{"d_mlp": 512, "qk_norm": true, "parallel_block": false, "decay_fraction": 1.0}
MLP neurons of a small language model. Each row is named by its layer, matrix (down: output weights) and neuron, and shows model dimensions 128-223. Each number is 128 + 32 x the weight over its row's rms, rounded and kept within 0 to 255.
Before each neuron's rows, "raises" lists the tokens whose logits its output raises most directly, leaving later layers aside.

raises: "ive", "ions", "ion", "ively", "ives"
L5.down216 [172 103 158 103  93 140 141 148 104 122 115 109 117  81 112  72 165 140  93 111  92 108 159  44 146 132 157 106 141 144 160 162 187  88 203 173 117 119 107  78 149 102 103 139  82 133 106 116 160  54 151 157 107 116 110  81 150 110 110 159 120 107 186 149 135  82 103 174 119  95  92 188 185 136 130 125 104  92 149 158 154  87 107  85 123 109  75  91 149 149 154  97 147 166 135 107]

raises: "les", "le", "led", "″", "less"
L5.down83 [ 76 167  83 141 135 113  99 131  91 109 125 120 157 117 121 158 102 156 183 127 105 166 151 136  96 157 109 120 159 145 113 138 152 106 165 126  77 128 102 138  80 122 188 133 126  67 140 127  73 134 118  76 125 149 167  98 147 105 131 164 168 163  84  98  76 121 149 138 143 188 153 155 146 145 167  97 144 134  93 110 150  76 166 112 112 178 147 132 112 124 124 161 203  96 128 138]

raises: "ing", "ons", "ón", "ings", "uring"
L5.down225 [185 115  82 152 138 161 166 132 127 173 156  86  75 114  96 149 143 133  93 119 115  96  94 100 111  91 105 137 125 165 109 210 133 146 150 117 123  88 110 162 182 124 135 140 136 129 100  42 133 173 152  72 171 154 102 107  89  69  69 109 128 129 120 149 105 138  94  65  95 150 179  65 151  90 149 155 154 144 140 161 122 159 120 100 142 125 128 181 103  88  80 131 129 138 130 149]

raises: "led", "lo", "le", "ro", "lor"
L5.down470 [115 160 105 106 118 143 121 109 182 141  84 136 157 128 107 124 125 142 110  92 184 107 149 151 158 105 119 142 118 112 102 120 115 179 189 101  69 128 114 105 175 111 136 130 162  92  89 111  94  77 161 167 136 166 144 131 126 115 148 147 139  80 121 143 100 132 158 183  83 122 173 122 165 151 169 138  81  85  82  93 170 148 135 141 129 142  56 147 158  67 115 116 139  93 101 163]

raises: "ct", "ction", "ellow", "ef", "uthor"
L5.down25 [109  93 181 144  97 102 117 169 109 156 152 135 137  81 174 127 171 145 117 114 103 137 135  72 166 112 133 136  74 120 173  87 164 137 164 133  87 144 109 175  85 137 135 101 165 186 114  82 120  93 119 167 138 109 122 132 169 137 107 166  71 117 117 143  90 162 156 130 167 130  93  99 143 153 131  78 180 147 103 212  94  85 110 152 100 150 105  89 140 202  83 189 111 134 197  93]

raises: "ion", "ions", "ive", "is", "ional"
L5.down143 [161  71 138 107 130 151 149 115 187  99 104 128 135  97 133  89 164 120 102  88  98 152 112 109 124 154 129 120 150 138 102  96 155 123 140 173 155 141  84  73  13 171 102 128 168 117 152 123 134 113 183 121 157 128 121 113 163 153 145 164 123 143 113 169 109  55 127 139 170 149  77 159 121  99  86 160 136 151 144 184 126 183  80 165  93 143  96  64  93 104 174 171 130 151 119  67]

raises: "cl", "stitute", "right", "eter", "al"
L5.down406 [126 182 208 102 136 117 139 159  76 171 103 128 121 138 157  74 163  67 114 141 149 179  85 112 177 140 141 152 206 116 142 131 146 135 105 109 128 111  98 143 114 127 153 100  41  81 108 130 126 108  42 137 140 146 170 106 136 100 119 118 164 161 125  68 116  86  79  24 151 126 138 134 126 106 141 133 114 106 146 118  93  93 121  88  83 110 128 168 129 152  83 182  87 151 135  98]

raises: "ered", "ering", "ere", "ge", "er"
L5.down160 [ 94 107 177 128 123 133 126 171 110 144 164 154 131 123 128 106 120 153 124 107 158 132 151 124 140  93  98 132 115 114 101  47  85 105  91 123 130 156 121 119 182 140 166 125 127 115 103 161 116 167 170  87 143 126 119 159  98 172 150 107 109 155 157 152 134 106 160 124 171 145 126 136 123 168 162 180 144 100  65 114 106 148  45 114 131 189 173 104 104 106 111 184  69 137  97 163]

raises: "er", "ard", "ering", "ards", "ered"
L5.down185 [211  84 154 100 121 113 114 141  49 121  91 108 135 140  88 144 122 138 142  98 136 117 197 152  94 121  80 138 122 154 113 142 123 113  98 152 161 127 135 142 142 134 167 145 150 150 121 171 124 105 184 109 231 113 134 136  98 151 107 106 154 127 125 161  16 184 118 192  34 161  94 101 145 145  71 112 156 122 110  74 127 137 162 117 126 155  89 149 153  70 110 152 144 117 112  67]